Part of a small language model's weights: 12 layers.
MLP neurons of a small language model. Each row is named by its layer, matrix (up: input weights) and neuron, and shows model dimensions 240-335. Each number is 128 + 32 x the weight over its row's rms, rounded and kept within 0 to 255.
After each neuron's rows, "fires after" lists the tokens most often just before its 100 highest values on Wikipedia text that the model never trained on.

L3.up1214 [152  83 102 121 193 154  63  81  78 111 153 128 152 204 117  91 157 111 135 132 100 113 132 126 132 134 126 149 158 135 177 114 157 161 135 124 157 125  75 129  93 147 141  95 174 124 131 146 110  80 149  93 170 204 104 127 105 121 163 119  97 125 160 118 121 110 182 105  95 164 162 109  84  88  86 145 110 131  83  87 140 141  83 160 155 179 131  62 115 107 167  87 146 153 127  94]
fires after: " as", "\n", ",", " to"

L3.up139 [155 155 155 145 174 182 156  52 136 112 108  90 151 151 133 155 133 173 147 142 177 100 157 113 134 126 160 111  89 132 135  94 185 173 108 151  86  94  75 184 117 166 137 107  86  87 144 122 135 184 112  91 120 152 127  84 144 122 125 124 131 115 124 106 127 146 131 129  97 119 122  60  80 173 130 162 143 106 158 137 126 118 147 165 135  93 119 180 162 143 109 161  94 130 101 115]
fires after: " 3", " 2", " |", " 4", " 5", " 7"

L5.up941 [176 114 117 163 145  47 100  78  68 104 119 150  99  83 145 169 105 102 193  89 161 168 141 163  87 118  82 123 178 113 126  98 141 137 153 120 108 141 142 153 171  79  95 138  93  94 151 155 137 136 159 132 130 134 116 174 111  87 153 182  71 129  88 161 135 111 151 133  86 166 168 111 122 114 151 128  78 153  66  22 105 136 137 150  69 115  92 110 196 131 112 192  92 126 100 130]
fires after: "'", "\n", " of", " as", " was"

L4.up825 [ 96 105 114  79 125  83 115 111 140 104 153 163 157  96 135 147 144  68 131 125  56 129 122 116 121 139 142  86 102 192 119 163 118 109 180 162 168  70 125 132 145 151 128 134 154 113  92 160 106 142  66 110  85 143 132 180 178 143 129 124 208 125  72 140 150 154 170 147 118 124 102 170 159 135  85 119 150 134 120 123 109 121  97 138 138 150 123  74  74  48 105  68 131 185 160 129]
fires after: ",", " |", " Stadium", " Vol"

L5.up359 [ 86 134 174 175  80 157 133 110 148  97 120 150 128 138 136 113 145 153 144 117 133 143 105 153 111 149 166  98 173 123 138 111 105  65 182 138 176 173 186 155  88 165 107 109 206 143 151 180 147 123 138 104 103 114 134 142 121  81  63 164 157 154 138 182 153 129 195 144  69 150 146  64 160 179 163 168 136 114  99 103 138 114 101 100  85 181 138  81 119  95 189 121  70 117 113 110]
fires after: ",", " the", " (", "),"

L4.up469 [170 152 143 149  68 110  93 107 108 149  99 166 130  85 120 109 182 169 112  98 151 123 146 103 137 102 133  73 113 149 206 151 104 143 203 146 154 112 134 118 151 123 109 194  99 142 132 139 130 184 231 174 117 131  98 151 175 123 108 132  96 156  81 164  71 152  91 136 122 150  89  98 179 115  90  97 147  90 125 114 111 105 147 189 127 109  92 123 159 173 123 131 137 113 121 144]
fires after: " of", "'", " the", " No"

L3.up620 [ 76  92 161  88 112 195 106  87 186  90 136  94 109 200 130 131  73 113 167  74  94 110 136 105 134  84 177 105 105 131  95 143  90 184 139 156 140 153 158 138 121 128 109  68 167 167  78 167 215 166 202 129 165  95 140 103 186 144 121 130 147 179 128 201 131 123 100 157  89 157  98 187 130 132 114  91  92 129 143 112 166 110 155 129  91 170 122 139  97 101 159 135 140 150 129 121]
fires after: "-", " (", " [", " un", " Mc"

L2.up5 [128  77 139 161 112 174 164 150 139 134 139  66 196 151 119  73  92 137 128 111 116 162 185 120 233 117  82 124 174 111 109 114  89 133 133 134 137 137 127 139 134 146 134  92 139 113 169 150 148  96  90 141 177 154 125 117 102 112  69  95 172 138  96 163 146 165 108 126 201 105 136 155 255 135 126 132 167 141  85  78 146 149 126 121 122 197 189 124 112 136 146  32 145 112 103 121]
fires after: " |", " "

L8.up327 [ 64 109 146 124  79  93 125 111 173 125 163 101  87 127 183 124 133 109  68 125 178 134 161 118  83 150 120 158 188 134 131  92 162 149 131 106 166  82 187 153 180 126 127  93 147 126  89 118  98 139 134 175  91 107 102 117 113 134 156 155  95  90 166 208 135 139 107 110 144 145 157  90 132 174 125 114 111 158 111 113 112 133 164 141 114 135 167  90 163  86 162 135 140 129 154 177]
fires after: " the", " in", "|", " to"

L2.up137 [145 122 100 114 166 161 115 139 146 155 111  88 112 135 103 122 172 149 138 140 112  93 146  42  92 119  27 120 154 126  95 127 135 114  50 133 146 107 115 174 114 132 109 165 113  99  97 118 194 154 104 165  99 123 145 114 183 136 137 122 182 171 206 136 175  97 105 128 134  73 139  65 110 121 139 129 107 135 100 107 164 126 165 112 133 105 117  92 133 117 151  62 163 135 132 175]
fires after: "\n", "-"

L5.up960 [132  98 170 139  55 132  72  95 124 118 125 126 109 147 136 115 100 125 112 156 127 128 127 142 142  93  83 168  85  93 178 113  95 137 156 143 127 134  88 131 111 155  98  77 106 152  95  91 110 124 134 110  91 147 132 155 119 201 127  97 136  83 139 100 116 168 134 107 121 135 109 133 127 155 121 200 149 146 119 140 148  91 176 140  50 130 108 147 160 121 129 138 189 129 133 105]
fires after: " in", " the"

L5.up152 [125 138 107  65  93  88  96  72 134 136 116 148 150 136 123 138 117 118  65 116 159 180 150 138 161 138 114 128 171 159 126 130  95  77 192  70 153 146 151  65 137 147  96 120 127 165 108  92 111 195 138 186 115 100 139 216 107 134 116 174 146 114 114 124 126 159 129  76  82 130 140 133  82 100 112 103 114 124 141 112 100 173 117 137 141 143  65 156 130 148 154 153  81 152 137 128]
fires after: "'", " the", "\n"

L3.up81 [ 95 151 164 197  78 145 110 121 136 165 159  55 171 210 156 125  89  73 131 117  98 130 129 147  87 112 115  81 147 107 121 130 111 124 136 138 140 144 149 137  86 165 151  83 133  95  89 130 160 159 149 132 140 131 111 166 176  83 159 177 113  89 164 152 122  74 126 142 117 174  75  81 140 101 141 167 119 120 134  90 158 115 138 138  56 147 122 162 131 183 127 169 152 114 138 118]
fires after: "-", " (", " 1", " \"", "(", "'"

L2.up619 [131 137 122 127 163 185 129 141 116  70 147 109 109 156  83 155 139 133 129 107 137 125  80  71  95 152  79 162 138 190 116 120 117 162 197 133  68 120 129 138 101 130 145 144 139 125 107  94 160 138 155 106 137 109 128 172 125 140  75 124  50 105 126 161 132  78  95 142  94  24  78 128 112 171 122 154 135 139 123 100 129 140 116 127 133 150 118 125 128 170 127  86  97 128 163  99]
fires after: " |", "\n"

L5.up977 [136 115  69 135 146 143 104 142 120 127 120 125 122 133 160  93  81 139 131 109 178 172 151 142 135 187 126  72 146  94 109  98  73 154 145 125 137 120  87 147 117 163 115 133 185  53 164 161 127 168 125 165 150 123 167 145  68 128 144 167 120 145  92 139 117 122 132 167  82 154 134  80 118 142 116  65 132 162 112 162 129  86 164 200  86 144 139  25 168 119 143 152  71 156 148 141]
fires after: "s", " as", " the", " As", " Sara", " on"

L4.up632 [144 107 158 119  94 103 132 118 160 135 160  91 171 151 178 117 110 167 119 153 154  90 126 150 136  99 151 145 159  31 172 125 131 139 137 209  96 157  93  73  90 154  89 142 126  56  51 118 138 156 157 140 128 124 175 162 118 130 223 165 167 134 116 148  79  81 141 140  57 152 158 100 155 107 175  72 125 156 150 137 169 141 125 112  96 107  96 172 146 128  81 149 116 158 133 117]
fires after: " was", " been", " is", " were", " are", " be"

L5.up1275 [120  98 174 140 129 109 121 171 139  82 182 135 133 147 156 135 157 104 126  80 127 143  77 117 129 151 148  72 130  86  79  76 112  96 146 103 144  43 136  88 106 148 135 125 146 106  70 184 136 152 152  94 145 127 109 149 106 169 150 106 137 159  93 197 134 110 162  91 170 129 149  92  72 133 183 172 160 133 107  53  86  85 106 163 131 186  97 140 139 113 142 168 134  97  76 152]
fires after: ",", " In", " in", "In"

L5.up1266 [194 128 117 103 131 164 128 142 125 119  76 161 132 164 164 191 127 111 153 141 144 121 127 149 149 181  64 136 130 165 169  79 163 116 154 109 110 148 169 116 162 165  83 108 117 134  85 116 149 131 114 138  95 120 180 161 123  76  93  90 190  79 118 114 107 154 156 141 110 133  98 151  97  94  64 160 129  98 127 145 156 150 128 196 143 106 125 136 122  58 145 166 132  52  83 149]
fires after: " a", " this", " the", " his", " one", " each"

L4.up602 [108  91 126  46 103 122 147 140 146 145 147 172  77 135 165 130 132 139 134 113 113 106 152 149 191 144 118 125 106  64  88 140 118 137 148 144 101 157 100 120 129 180 141 169 107 101  84 104  47  81 134  51 112 152 171 189 164 157 121 171 145 142 152 116 158 101 111 148  78 113 140 148 116 105  79 103  85  96 127  87 132 149 185 145 149 124 128 130 109 137  69 137 126 115 110 101]
fires after: " was", " be", " is", " were", " also", " been"

L3.up622 [148  83 205  96 147 175 126 175 148 113  79 179 114 147 106 178  90  94 180  97 123 229 150 112  97  89 101 152 165  69 131 156 126 115 157 149 139  95  80  82 128 145  85 100 129 128 125 108 103  91 149  85 154 130 167 181 200 108 191 154 153 128 171 134  88 128  63  59  63 143 109  98 114 105 107  97 123 123 146 121 174 109 140 160 117  80  78 146  69 113 137 140  72 141 123 154]
fires after: " is", " was", " are", " were", " a"

L5.up280 [160  79 149 145 122 171 126  90 162 146 125 100 136 136 118  73 112 159 187 112 121 148 188 143 158 170 139  99 176 104 119 118 132 141  94  83  97  96  84  85 109  91 171 124 162  91  97 139 132 138  84 118  97 177 145 160 156  81 134 166 156 124 102 136  81  69 101 122 146 142 153 123  74 115 164 149 111 141 120  89 155 182  61 120  71 134  76 177 169 147  68 115 166  87  98 160]
fires after: "-", "'", " third", "th", " and", " –"

L8.up1199 [116 146 176 120 156 148 152 143 131 120 100 162 130 183 138 181 143 124 119 133 146 131 126 130 161 128 136 105 103  82 122  98 145 135 115 121  71  94 145 128  98 111  84 194 124 110  64 147 150 114 126 163 114 120 147 115 119 135  84 138 101  54 182  62 118 164 175  81 109 124 115  46 121 132 148 191 122 115 199 120 152 145 133 146  70 174 127 146 138 137 123 163 120 219  95 157]
fires after: " as", " for", "\n", " in", " of", " Country"

L5.up515 [116  52 144 139 134 147 104  96 124 131 122  47 111 124  87 107 171 130 127  78  59 141 136 163  57 174 157  99 154 114  78 152 145  99 117 153 114 129 106 133 152  91 120 143 116 153  73 160 130 150  84  98 114  92 153 127 105  73 153 108 154 120 150 133  98 149 103 133 121 126 116 136  93 115 162 158 131 152 126  92 168 131 157 205 153 174 110  94 175 121 135 178 122 130 121 108]
fires after: " |", " ", "\n", " due", " leading", ","

L3.up913 [151  86 117 189 120 138 117 151 129 118 128  12 140 117 102 119 136 104 102 147 128 126 158  80 184 136 119 170 145  17 158 126  50 143  62 143 137 118 130 149 106 142 165  82 124 153 111 117 159 170 120 147 116  84 143 138 166 131 128 158 180 153 131 146 131 193 125 179 146 108  80 167 127 102 117 125 151  92 138 214 136 141 130 108 125 161 115 137 134 128  65  67  76 133 104 118]
fires after: "-", "|", " |"

L2.up1033 [ 69 149  92  92  29 108 102  94  99 111 165 153 132 171 122 119 104 116 161 115 139 178 146  75 134 167  85 103 112 108 132 161  92 102  81  93 138 108 198 122 129 157 152 168 159 156 154 169 138  95  97 129 128 118 155 160 176 120 115 209 152 141 118 133 109 135 178 129  94 159 139 124  89 159 155 103 107 178 125 163 159 111 102 174  74 122 152  78 105  79  89 146  95 175 136 112]
fires after: " the", " San", " U", " St", ","

L3.up454 [157 153 131 117 105 135 124  19  96 137 157 126  95 143 128 104 157 147 131 135  78  66  96 136 142 170 155  77 158 104 120 116 149 117  99  65 154 114  98 142 143 112 157 119 126 136 121 109 181 125 161 114 158 132  98 138 137  94 150 140 111 131 162 144 120 151 163 148  87 126 112 138 137 157 111 101 163 164  88 130 120 120 161 121 125 218 170 143 132 132 114 127 240 184 106 144]
fires after: ".", " when", " if", " that", " as", ","

L5.up214 [192 148 121 165 185 128 172 128 180 131 133  81 100 131  79 136 123 109 125  92 142  65 182 110 168 148 135 100 162 108 121  93 107 171  76 145 131 109 203 103 114 129 149  71 136 114 173 164 200 132 190 154 128 157 139 152 161 144 138  75 165 144 101 127 180 149 189 115  69 108 115 130 164 163 135  93  40 119 155  78  99 115 150  74 152 108 156 131 162 128 102  83 131  88  91 154]
fires after: "–19", "-", " Re", " co", " re", "–"

L5.up685 [ 99  84  99 166 102  74 173 132 108 122 120 106 114 113 148 116 132 153 109 186 134 152 110 141  51 167 132 126 124  81  95 104  86 167 125 116 125 100 177 144 179 137  79 115 119 102  92 122 119 107 157 159 107 107 137 234  93 137 122 111 106 130  99 181 151 167 255 125 132  99 166 175 148 100 189 165 122 101 112  88 148 101 156 108  94 130 118 138 153 107 108 177 127 110 180 146]
fires after: " in", " the", " In", "In"

L5.up658 [130 139  56 142 197 116 153  97  47 159  83 118 121 102  85 115 127  22 150  95 142 183 183 136 124 112  78 104 104 113 141 162 115 129 113 165 159  89 116 136 161 103 100  51  99 169 223 165 150 164 196 166 122 137 127  94 157  87 137  76 151 103 110 144 136 119 133 145 149  54 102 143 130 103 108 154 131 164 116 100 100 117 110 104 192 124 136  89 141 147 165 128 126 100 111 172]
fires after: " |", " 4", " ", " 0", " 3"

L4.up386 [126 150 137 148 179 133 133 109 133 118 103 140 148  78 138 150 112 139 131 136 152 117 110 114 153 170 111 144  94  85 153 118 104 119 113 117 204 156 123 119 133  62  76 161 110 128 100 117  79 131 179 141 141 105  91 227 127 159  98  93  58 137 131 190 168 143 193 108 117  98  56 152  43 147 156 161 175 170 123 108 152 101 122  60 169 141  92  96 114  77 112 110  78 140 127 126]
fires after: " in", "In", " In", " New", " 16", " 15"

L5.up778 [142 168 145 143 120 105 113 120 136  97 134  86  49 161 117 167 146 138 137 106 101 122 128 110 162 135 109 173 178 109 156 106  90 153 119 142 101  94 124 112 103 121  85 102  93 190 116 132 144 106 131 134  92  80 150 156 111 178  74 131  99 125 145 144 137  97 123  93  47 115 129 132 138  74 148 183  82 110 113 144 111  94 139 132 115 173  94  84 108  79 139 138  74 165 153  69]
fires after: " in", " as", "In", " In", " the"

L5.up861 [110  81 135 113  99  86 132 170 165 102  97 132  91 154 128 122 126 151 108 107 137 118 122 189 133 135 130 149 199  84  75 163 165 157  52 109 146 108 143 122 138 211 110 126  80 110 111 163 123  85 123  95 143 123 143 186 153 114 186 111 155 159 132 167 155  99 120  70 128 146 197 136 154  79 144 103 100 129 164 113 121 126 121 117 107 158  56 156 116 163 124 100 124 183  91  79]
fires after: " was", " he", " been", " is", " but", " and"

L5.up491 [141 156 158 125  80 149 145 136 137 121 117 130  43 137 194 124 115  79 133 151 135 124  78 177 152 152  92 156 153 134 126  84 131 231 113  91 109 148 118 113 115 149 171 147 118 143 120 125 135 141 171 136 131  64 131 146 154 114 144  93 137 138 185  83 149 185  86 140 116 120  76 109  74 121 148 103 102 153 127 113 147 102 158 107 119 166  98  66  89 155 171  77 111  63 126 137]
fires after: " by", " Candidate", " named", " to", " Title"

L5.up1168 [111 162 165  86 143 132 137 110  56 151 145 109 160 108  99 104 118 192 118 105 147 100  93 171 122 137 158 139 168 138 179 157 168 114  95 136  50 120 165 175 101 119 123  73  86 114  93 105 187 140 139 118 120  88 131 104 132  28 169 135 191 101 114 141 151 191  73 137 125  93  85 103 132  75 157 141  92 147 177 147 171  77 141 152 148 147  77 139 157 142 141 156  75 135 117 156]
fires after: " |", " at", " 3", " 6"

L2.up96 [ 94 182  81 141 141 181  86  43 163 106  86 135 162 162 115 102 176 108 131  99  50 139 134 149 100 124 146 125 124 128 123 135  94 174 125 133 107  83 137 130 137 143  84  57 129 123 118 189 204 116 130 113 107 171 161 102 110 142 132 146  89 100 143 139  94 117  91 117  56 161  96 209 144  96  94 157 125 127 137  99 110  66 101  90 142 138  82 151 163 143 133  55 133 173 133 197]
fires after: " (", " \"", " ", "\n"

L5.up831 [103 173  89 118  78 171 117 133  56 141 166 152  96 142 138 182  99  81 130 150 148 121 166 134 132 117 108  76 150 120 154 103 127 132 126  94 135 164  85 101 153  84  64 157 154 136 140 118 127 133 171 173 192 130 159  70 111 142 119 183 110 133 129 153 120 154 181 147  64 143 187  28 152 193 121 148 171 172 162 119 125 154 163 143 181 168 141 103 123 101 124 108 146 160 136 174]
fires after: " as", " $", " $1"

L3.up1138 [133 100 194  81 125 110 143 155 151  99 108 134 110 132 104 100 166 124 106  63 173 127 171  95 114  98  98 142 114 133 132 101 134 121 151 112 115  81 105 129 107 134 199 169 107 136  70 125 133  96 115 129  82 177 150 173 180 108 166 129 157  90 165 111 130 125  76 191 100 146 127 151 104 113 150  44 157 106 105  75 105 161 177 129  76 157 106  94 158 169  61 111 105 117 108 110]
fires after: " was", " were", " is", " are"

L5.up752 [118 120 125  93 137 121 178 174 176 147  69 156 114 149  95 175 193  94 113 127 130 149 105 156  83 147  54 136 146  90 132  84 120 121  76 139 190 181 149 134 158 169  83 141 196 140 140 129 132  95 145 133  91 100 150 178  92 154 193 117 143 154 162 118  99 170 159  95 154  88  89  75 131 112  98 143 129 150  97 150 110 102  83 169 117 134 152 132 105 115 126 143 143  97 105 201]
fires after: " the", " The", " a", " of", " to"

L4.up36 [109 127  59 133 102 146 136 121 162 130 115  89  99 146  86 116 139  86 177 149 114 126 142 154 119 125 139 113 155  73  98 134 118 150  90 149 104  93 134 101 146 122 120 114 122  82 115 152  66 161 171  95 135 145 191 141 121  63 138 147 165 146 112 105  98 177  88 159 129 108 127 158 100 102  98 210  93 105 110 138 113 146 189  34 128 127  78 159 157 112 122 155 105  84 139 146]
fires after: " |", " 0", " —"

L2.up900 [134  59  67  85  56 145 127 108 104 160 175 104  97 199 177 121 117 134 156  79 124 131  88 168 139 135 121 127  59 143 154 153  71 145 123 158 160 135 161  90 142 181  68 105 132 100 140 158 120 104 107  96 155 130 146 123 103 137 141 168 141 121 149 152 185 167 128 142 114 139 147 145 139 163 175 146 116  91 143 118 148 116 180 191  82 185 166 155 129 127 121 135 215  73 147 158]
fires after: " the", "|", " |", ",", " \""

L3.up344 [ 82  92 134 158 121 141 110  67 187 135 129 144 117 150 131  86  91 133 132 192  90 123 106 139 130 112  91  94 141 152 139 163  91 159 141 182 156  88 167 130  97 167 104  68 134 120  72 186 140 108 190  69 130 130 144 114  93 128 153 131 137 131  98 184 120 140 107 136  94 161  95 116 127  76 119 145 150  78 114  69 164 143  84 141  79 117 140 118 155  95 124 105 109 146 121 130]
fires after: " (", "-", " \"", " un", "/"

L4.up176 [ 83 133 109 159 162  52 102 105 111  77 160 120 131 147 107 134 106 117  97  46 154 114 127 172  71 106  67 137 146  95 149 129 175 130 137  92  67 116 163 106 115 163 106 128 131  93 100 154 107  59  96 140  79 147 157 159 108 133 137 127 141 127 112 101 142 134 164 152 117 173  66 152 110 122  85 109 142  72 148 119  47 133 177 102  73 122 216 154 116 100 148 148  94 131 148 126]
fires after: " the", " The", " his", " their", " its", "."

L4.up104 [143 141 110  98 127 110 105 141  67 110 112  76 115 131 153 101 142 141 194 116 122 187 128 179  92 125 120 114 127 183   6 173 100 149  68 122 160 106  83 159 150 120 134 134  99 127 153 161 149 128  74 130  81 144 124 119 173  80 108 123  99 124 170 121 210 137 131 111 113 139  81 169 152  79  92 157 153  83  89 123 124 107  97  70 117 181 166  72 143 119 144 141 153 168 103 171]
fires after: " ", " |"

L4.up339 [128 153 132  97  91 129 117 121  83 148 145 167 162  99  80 105 139 117  63 106 102 101 103 115 125 115 188 124 128 111 137 103  92  73 149 181 163  87 140 106 172 128 114  80 159 122 156 174 108 210  87 150 176 130 157  90 198  91 125 108  71 110 117 125 158  96 160 115  88  98 108 121 199 134 133 155  32 134 174 177  78 129  59  85 111 101  94 113 160 141 116 137 148 129 141  74]
fires after: " his", "'", "s", " her", " His"

L4.up587 [197 190 105 157 142 142 164  84 158 123 116 146 136 120 116 125 129 169 188 142 117 123 158 114 141 162 162 119 104 103 116 161 146 132  76  76 189  71 131 105  75 107 120 104 116  97 191 119 116 111 139 176 121 155 129 160 156  88 118 116  99 130 111 184 115  79 149 166 158 151 128 159  73 118  79  77  89 143 154 188  95 111  95 162 121 116  33 129 114  75  94 127 184 118 127 149]
fires after: "s", "-", " ", "'", " 18", " the"

L2.up169 [120 179 131  91  96 118 150 129  68 166 122 110  64 114 146 151 137  66 120 134  81 196 132 123 148 134 133 120 122 122 127 119 106  92 105 121  98 156 118  68 112 109 190 130 141 129 139 113 128 147 117  95 162 141  87 161 152 156 151 163 143  98  61 166 139 115 135  84 155 149 144  11  97 122 103 139  99 103 112 176 113 128  92 118 140 127 217 127 171 115 141 123 152 154 125 149]
fires after: " |", " were", ",", " and", " with"

L5.up905 [118 138 120 118 186 101  85 102 111  84 171  75 148 183 153 142 116 171 145  58 136 135  83 132 146 155 170 160 143  99 116 160  77  81 118 170 165 142  75 149 126 116  97 125 120 126  99 145 114 141 137 119 120 163 147 174 141 154 101 120 141 140 157 172 101 118 150 124  45 152 171 111 101 134 165 148 134  89 121  89  89 131 189 138  92 118  84 130  94 154 116 135 154 112 113 109]
fires after: ",", " is", " as", " or"

L3.up1009 [ 79 121 118 129 159 196  95  96 160 106 122 137  94 132 119  68 143 141 136 125 104 231 119 170 116 147 142 160 130 170  55 101 126  97  73 167 118 123 144 183  95  96  99 145 143 141 120 131  49  62 189 172  75 124  80 129 175 121 109  60 133 154 157  75 108 186  95 124 141 149 120 129 123 132 101 168 157 162 142 109 136 120 138 136 146 166 112  71 152 129 179  54 179 101 171 137]
fires after: " and", ",", " that", " |", " but", ":"

L2.up1202 [139 189 115 161 118 158 113 117  98 187 138 134  92 154 140 111 193  91 138  89 154 174  75 143 134 198  65 103 130  25 131 160 142  82 153  77 100 132 172  94 104 131  78 167  86 135 172 132 104 122 105  76 154  76  94 136 119 156  82 132 163  81 153 149 119 116 100 112 140 110 133 121 143 154 167 135 174  64 121 129 126 190 124 111 104 137 114 118 108 171 105 138 132  84 165 124]
fires after: "-", ",", "=", "\n"

L4.up758 [156 130 191 229 121 116  77 132 113 107  69  90 101 127 111 121  95 114 117 186 125 143 175 159 130 151 125 108 161  99 156 137 107 129 130 142 114 156 114 127 126 101 125  95 161 122  82 173 178 163 209 142 140  87 109 185 144  99 114 178 158 117 105 185  93  98  85 133  96 131  99 170 147 100 100 159  97 111 112  72 146 137 110 111 104 108 133 124 130 149  92 194 113 167 139 117]
fires after: " the", "'", " of", "the", "s", " was"

L4.up226 [ 63  84 116 203 105  59 122 100 161 108 152 131  96 196  71 140 145 141 134 136 113  86 138 117  65 116  84 109 203 141 156  84  86  80 112 105 138 159 103 105 134 131 139  84 134  93 178 166 120  72 151 131 127 111 102 119 129 129  98 124 106 142 113 102 158 164 193  99  29 176  88 116 136 153 103 124 148  47 140  99 113 108 153 133 109 158 138 172 172 186 128 114 152 120 138 102]
fires after: " the", " The", "The"

L4.up1149 [149  84 167 185 111 139 168 122  83 167 132 123 111 143  90  95 166 114 158 125 137 116  86 118  98  93  82  88 135 125 112 103 136 103 168 122  92 122 182 141 153 121 147  78 117 122 159 171 168 142 106 170 149 131 124 152 154  70 153 110 157  86 100 170 134 134 203 104 129  90 130 109 159  91 157 192  88 177 163  86  79 105 144 144 104 116 149 153  84 150 128  96 112 130 159 169]
fires after: "s", " his", " His", " first", " The", " Her"

L3.up1137 [152 142  70 196 105 140  79  69  34 132 178 142 137 122 130 141  94 107 162 113 141 157 173 127 101 108 146 113 156 155 151 160 160  90 103 120 112  93  28 119 125  71  99 171 102 172 112  76  85 122 134 148 147 152 172 134  73 165 213 207 156 144  97 125 158 108 117  67  75 115 157  77 119 110 119 129 141 139 131 148 153 118 144 162 117 107 120 101  77 138 128 123 155 134  85  97]
fires after: " |", " as", " As", " a"

L2.up1156 [131  86  54 162 150 177  96 127 139  94 145 119 121 146 155 139 154 102 171  89  68 169 101 129 111 152 142 155  57 142  74 129 113 117 169 159 106 117 112 132 112 138  86 168  80 144  93 202 108  76  75 106 110 143  63 144 143 110 135 101 226  73 181 117 136 125  94  60 144 180 138 191  88  82 175 147 153 113 109 142 114  30 116 201 146 137  54 134 138 149 150  91 139  98 164  82]
fires after: ",", " |", "E", " as"

L3.up625 [ 19 140  98  86 113  55 129 125 128 152 143 156 114 169 174 100 185 137  89 143 125 103 130 102 151 141 103 108 155 107 103  98 106 114 115 114 134 154 129 157 139 140 110  76 115 113  94 186 131  82 146 131 176 179 188 118 158 118 162 142  98 124 117 174 133  59 173 125   0 165 163 142  86 145  96  99  54 109 105 132 176 106 182  78 120 128 146 139 123 199 107 191 107 119  86 113]
fires after: " the", " of", " their", " The", " his"

L4.up917 [123 201 115  96 102 165 175 161 132 150 106 142 135 160 107 100 196 132 167 148 133 175 123 118 148  88 133 112 129 129 152 150 129 137 104 139 101 156 139 127 114 126 150 109 139 142 110  82 153 138 145 114 158 142 177 165 120 108 210 186  84 151 148 127  67 119 127 121  79 169 142 125 149  85  82 139 140 134 103  80 166 129 124 130 165 125 161 142 151 113  93 129 181 134 101 149]
fires after: " was", " is", " be", " and", " were", " been"

L4.up576 [137  77 196 124 113 125 120  92 154 140 154 144 100 145 133 113 192 110  53  71  81 107 129 162 160 134 118 144 128 122 138 145 124 100 132 192  88  79 148  80  86 126 113 143 187 175 118 143 149 194 153 123 141 176 104 149 114  76  73 130 114 145 139 150 136 140 150  59 153 124  88 133 137 153 132  69 169 137  88  73 127  67 129 187 149 170  79 136  68 143 126 100 135 119 144 158]
fires after: ",", "s", "-"

L3.up568 [ 77 150 157 137  84 122 141  75 128 125 124 123 154 179 128 127  92  59  91 126 146 234 128 166 166  96 159 150 152 106 172 156 133 140 154 104 144 133 141 130 121 116  90  97 128 125 107 177 173 154 143 125  99 134 157 150 114  84 107 193 144 163 156 152 114  95 114 130  31  83 154 106 128 102 122 132 178 111 114 174 178  99 102 156  60 154 141 180  90 113 121 171 143 214 162 138]
fires after: " is", " the", " was", " Azerbaijan", " an"

L2.up808 [136  89 106 161 138 150  86  87 145 136 133 119 113 131 147 151 119 155 132 160  96 136  76  82 129 187  43 168 125  88 123 111 121 123 145 159  81 114 152  88 143 125  66 148 172 130 103 151 164 149 111 136 148 116 147 135 160 148  74 134 133 122 175  82 124 100 118 127 190 113 113  97 109 131 186 138 154 158 131 150 146 124 134  93 142 192  61 107  89 162 136 119 105 139  92 112]
fires after: "\n", "-"